Weights of a small transformer language model.
Size: 10 layers, width 640, 5 heads of 128 (1 for keys and values), MLP 1728 SwiGLU, vocabulary 30205, 62.4M parameters.
Architecture: RMSNorm before each block, rotary positions, normalized queries and keys.
Training: a variant of Adam for these matrices, 10948 steps.
MLP neurons of a small language model. Each row is named by its layer, matrix (down: output weights) and neuron, and shows model dimensions 48-175. Each number is 128 + 24 x the weight over its row's rms, rounded and kept within 0 to 255. Numbers have three digits each. A neuron's up and down rows have the sign that makes its largest values positive.
A block is one neuron, or neurons of one layer that tend to fire together. After each block is what it responds to, as a language model described it from the Wikipedia text at the highest values.

L4.down1653:172124139162124127147141118095107130113121156164129124078145118126154164144127093127179157127150132076144123132127148151114138065100146128112140114144121120140085114137133132135255124118134132093155091143118119117097166139099090118140125116136140126137116153127116128145114118090126140143143146141153115138126124096125082120131147152179108090117119126102167127109166132092150123164119
Post-quantity connector tokens. Tokens right after a number-plus-unit quantity, mostly "of" as in 24 minutes of, 80,000 gallons of, 62 years of age, also units and brackets.

L4.down422:171106087133106109144121114131128090175150121126119101133139129098151148139136164123122136152106115111112138121180129131148094102129108121095057167181175141126123135116145107085115096141059080087164097135101118142121143130158136148124142126119146131126114121121126120104139104139108141127120127135082122137128094078168138132150059099137067139120126121088108126160105138156145094175134
Structured list and table delimiters. Fires on separators inside structured Wikipedia text: "as" in cast lists, pipes in stats tables, coordinate primes, and subsection "===" headings.

L7.down20:131123103129123164145128158128136139125105139150146114141141130136154128157164136125170144143098089105162149163145125147125174168079150175108147126129107153102114122120102096119167127144088099128131118137126134144110129121118138130128163146087071120174149165120120142144116167138140172142130141142084109149074166115139172069130136125118116089127135142119139138123133163113129117141101
L7.down23:137162084132136127123163150134143102095158126118118099170115126084165119088099092151139120117169112123118136136139134121148124121152142122140128115120106153110133137117120154144188126034152111095125110146157115164123140155155129096149059123118111143139151124143139148125131140186099116142153111115130106137103143106130139126133115150108130112108114123132109124129120146095103108108208
L7.down159:147131154117124133106145116133129161136157161103124145127147147087102078109134141117130095119132090076127164110126117138130118138122129098146111146157124121098144128108141122104031134137126167083127159120144108122165141081130064131093134155115110137153105191122131128124131129137125097129115097143112127117135116067129139119153061163153157120109124139133129114132168166157157139095092
L7.down504:083147129111152137116102185127121143157070109123148141145126153129147124148118164160118174123131154138152115162168120123087125119129109130133150125188076142130122140133113160113114113093153115132162139138075127173124112137117122112142134145126131089097130157138148095159144166135136124112125147137135160083119102137166126129107108148138144111136138135118157084133114132082145139126112
L7.down704:097151067151125142140148136124126122094088114120130150129144172125143127143132131106159160145139085144126184086095144122064131121093121183141123108136086100123141124136141146129114111152073120112129178117130133111120085095098158152160112133117091113148125081096140133130128126136130182098130089119102119142130109152105128142183075137097112115133092127169168090150132156134190153183169
L7.down825:156078172116179101102147124125161129110094112128132104148120098110139104134134115094111120138138162144136126121106100141150100133109155127165144111152118129108138157141146118129193159122130133140112115157077160123132141092083139151152084098132124141111091147135111098108117105165121124124124128122147133144121074106116123165137123183141124117105135122116120107129143176134160099099148
L7.down914:132090117108140125092167136123114104103113135143153139136122161108153134110141105118107109112163136089154156127073135146167153120139169097151147102118162124159095134140132131146073140116105116112126152106126157112128164109147159140101083156118150108118099147112161122146130101176149098137129127142101101169102117155122126124105104174118145132170177137141153111133131175144148122143131
L7.down960:095161108115163085059151163136080132131143163171090109117109135134131150146134117137160118132133145155142171143121149099121149128127127130151075156099118106107172087118165135097095099112090150141114125115140106119151106172121154172111162121143099113186121138142122146153142136209139139118137143120133115130162133118110128177103124113110132105100135113155144107127122119172143109110073
Separator after a name. Delimiters right after a name in lists and tables, such as dashes before a musician's instrument and table pipes before vote counts, plus list line breaks.

L3.down189:172137115138122117151137137153155120095145099167117100131157093132120161133120122120153116135129136136113156145112139121155117111159152172113106113109124129109133117121146067088206129130094119152114125131121144117117112084136103139101115090139130112115130146122161135147124157143122115177141099081111131149109124102111132134133119126146122128142136106130117121065157159143106107099132
L3.down597:065129116151119158140122090115128133106129104111109164110093134116130139129105157130109131111131130096150098073121119088141087137141107127122108098148141100142112112121146077124016124128109101099129118144118116120109117148103111104118146120107137130097146121095149120119102089091122100119102133116153174115109151139133118112151093148123122106080107165114127156129121123129153177160121
L3.down676:111152120095106130129136122120123147144142083100161115131087121094129129099112122139119137142160103142086143117131164111130130136133128136117129131150141173146098104152153163149121117145109132136143135095151154126147134145136123129154146116098099128132125179147159114099116159133144137163131121105149085119175117125121115070066125151118110165120132132104157107121157131120157094130120
L3.down725:143134144138156074123133140116086129174151123114112068105091127127185137115154141120113167125153140125076151112151101143136100116145096114178121148104119118135119087120095173146019150102125113114139122098161112138143109139137123133128091115130139097050121095125069120119144119115133165148132164137118111129140149089086109133142124141096110144114085146094098121098139103138154133151118
L3.down945:150104113120100114111121125099157103169120138116071139112116129149120118096174091106071141074164082156162140127138142159136128119135109137143125114106124154151083112108113102109112146135149100102107163132107110146122149150139101161125130131106114158122145153122137109111135111106125080115134110169113141123121118086158121165101128116091123093124117132149142108116118095164162124113165
L3.down1235:132141135136114161088088084111143128091097189139146151138134152110128105092136095175119101121120147082159183134080061107121119122116142089146114143095162101090072163122170134136077126126128140128101119154144132144103127129169117123117120118114084145112118174112078140107139111148107094168164105094093159133092165137126142107118162122132159147144104102132094160096107087102165116123088
L3.down1470:113138159136103113146110130146106110130092107169125129117075106164118124111149072140133102121167162097167124108141108115164106126115117122131108098108154165138116137143105102135138136149111136138095103173113124136133122146121124109131131134118130140093104105081112067155105134139101109143155167124118127113144124112120135165107110094150127081131132107145176142147124071113101125087116
L3.down1528:155081151143147112111110115131185136089127127148164114112091109103101084106120151099083137131133148135087109123123147132118185147122099108151167146133137117094152173122173138086123116156121166106120113136156109114130078137146184127123112112113133111102079125128129119137136148105131134110121098108110184168124149119118121163158109128118125172123161128141087122160094136115117149128160
Measurement units after numbers. Unit tokens directly after a number, such as ft, in, km2, mi, centimetres, five-door; weaker on name fragments after apostrophes (D'Arrigo, L'Atelier).

L3.down421:139107158112127114158138107122121163140125147123118131094131116145138154086178164154113152170121146117078097112124144173134130158143128149164127086148121155126080096125087128133091119153140140130162130152104187078133097168149129124119146132124129114132178126116134087111137159098125108151145112130123127110131137105115162133133116122121140108113110178104130144155115118136122108112182
L3.down515:123137152089126112181078135160104149146166156095190108151163127088108110112127099088148135101074141139130131104130125105147104089115131189153143092167112116152145158151108107120222089120139096151106131108063079136147132134121174110116165157156127140085114141113101101120136108152104115143109144120103124105145125127182110121083167138152152131151093108134110140108102106110137158126126
L3.down593:098161152127134105106119104135160095095124128133159126148096128113098139137119082137101115111125137140153135088142135134123107130160113103157174105124140161157105114148133079141150154148107132146117093118139104144171109120115138099160111110115102156132181154115117091144110121150117166135138104145135139122130138145100121186130107185144081135147146127105162124157162129147144118106138
L3.down635:150105180168125143109105103153123119137144150115149096125117150094128150142125166100120132134143099143130128175082169135150111139155123119141114135126115118115100139097138126080151127094117139118156138164122130113122105099100139110154123122091123105138102096129119161145137088110141127143126168128132142160143136116157134105095117148113129121114116077133105118140151093165154146117084
L3.down843:101100098135093129109117088134145122094166145152113114104106132068154112088170126107160150121119152153143088135116159147105084140121102115154141149117117133175152162086177116133145116126100162121137145139103113132132113111146154141106103098126130146114115115103167134152134121135120144145121104172109116109136131146153130128122095134173077139136134144137136122103158097158142121155104
L3.down862:145108136160111142123100119142144152148115154110115104145142150121147138133141144122149131191136134164128155136088145121132119111106149129128136126151164110131136085091109105128059127074133175114160143110143151112141099135132129137119146079061094117111112119134122136137148097129126136101135105157142135113160143159099092110110116100137116108125148111112105128139157131180156134144089
L3.down927:107107164160135125104127140120151115109122140061134110130138101123066151142129108146140136115123113106134116124107168102150141140145119083124132132109130124100136110133124120093104118157113084121121166141153105141095104137143164104100129150170135116119127108143103125075105158113126180142091084093122161136172085126166151124105152133179129155167150177132106115138156148143121150137150
L3.down1181:152145158128143144118134119165137120121120129146120121155103138162112118139115152142127139115104161136145091173141141091162139133097136164127133124105153124155105139097167121128036140120091150130128124133156093101119149150108157148093087080123157128137160098095127126105111130132139112110132133130135157154116094085136114126153138154124121081146138097154097090126148115150141186120120
Actor-role links and name fragments. Fires on "as" or "played" linking an actor to a role in cast lists (Pratik Gandhi as Vitthal), and on mid-word pieces of unusual names (Cheol, Evo2, Doo-Wops).

L7.down143:157119136098112136128101121096131150070134154124129135128168125136156128120150135099100112185070172158156140161102134120112122166114121078108120140135180157130109125116150149133173142130116122117127141021102112080145100123119120149136138141119140127109104147151121108113140136081128130151121152146100079124111127181182105113126107112133139140100133113136133151179118147150159153120100
L7.down265:143137144135112102127127128098112162110140104132140152088132140132156113119150124133155156159121122071137153151109111106063095108134159126129122157095212128143113142125149108189073120113152153112111141138166130102085146129160159136096105114157135133149179070104157200155102137160089114118129148128130159095168116113162131119129140126134091168119109120091136111098139120150166083097127
L7.down1268:125132192149095137130097120118136137139079163137137114115121138100119130179133115113116080128143105139113169126161144135121096150130134096166085106104137105137107099148113097161174162111135135121133155120131116151172124100107159163093142136151097104142155133113123095094124130109117138081102120191086139134140128095129128096117097116121142109088122084140138134135066132139118081108104
L7.down1421:160107153135141143147118080131136102181092132128128132149097102093147124105162158135116135100112122149136136153150130152135078115123104131088184172166198155129120094135134135141097128134123135137155105176169154069100097092099154111117130156102098124170138094170120064132124143131128170163122108155139141125143111118127123101114126105156142142194164127105134081101104137142117139106153
L7.down1655:079140181163152133172121091123134185116168192108122096163119153128144137128097157169096126111167136146139146140093137162144169127130120150115093129135193165199156061148117108069137135143114085159122179122149122115090125123112101134112113095083116142147084123081112156131115091103144148150135122137144126138090168132114131144100154131135123141093140112150153154144102103155149122137146
L7.down1674:178138124147156152150107110132098121128120151134141149115134140132151144097121092146115123147157136076156099099155156128148130153167112129157108114123120146109112126153089156109092119132120128123142125093123153109144114127100105127110121089123149134136114118152123156156134165114107147113112124148119126131102148091053131133144114149122103124078141149173159143146128139152094155158134
L7.down1686:143127154145106066144150113144090102105122145182133129099142147111126168145127105115112131134124109089135156090115107184163105131137097158130103116099137111112139119137094094139009102080092145119131089094174088158108123142089131112107096148107097113101152173130141103106097101130151108100101129107115116097138161130127127102101130141124128113127169139116141129156079159097129127114144
L7.down1706:097112128163132100113115124145118154159113164130115115106145154108128162123143146122114134154151118145177128154083136132134158106152116115134098135168126125159153110094109130102121124110078091149112127117122127107135177124138154119084131130112098140122158097128116076137110111049131187127115092132146128151101097110152134129116105132118128109127128155138168114142133158165141106143140
Units after numbers. Units of measure written right after a number, such as 13.65 meters, 76.8 × 94.9 cm and 500 m, plus trailing digits inside long numbers and table separators.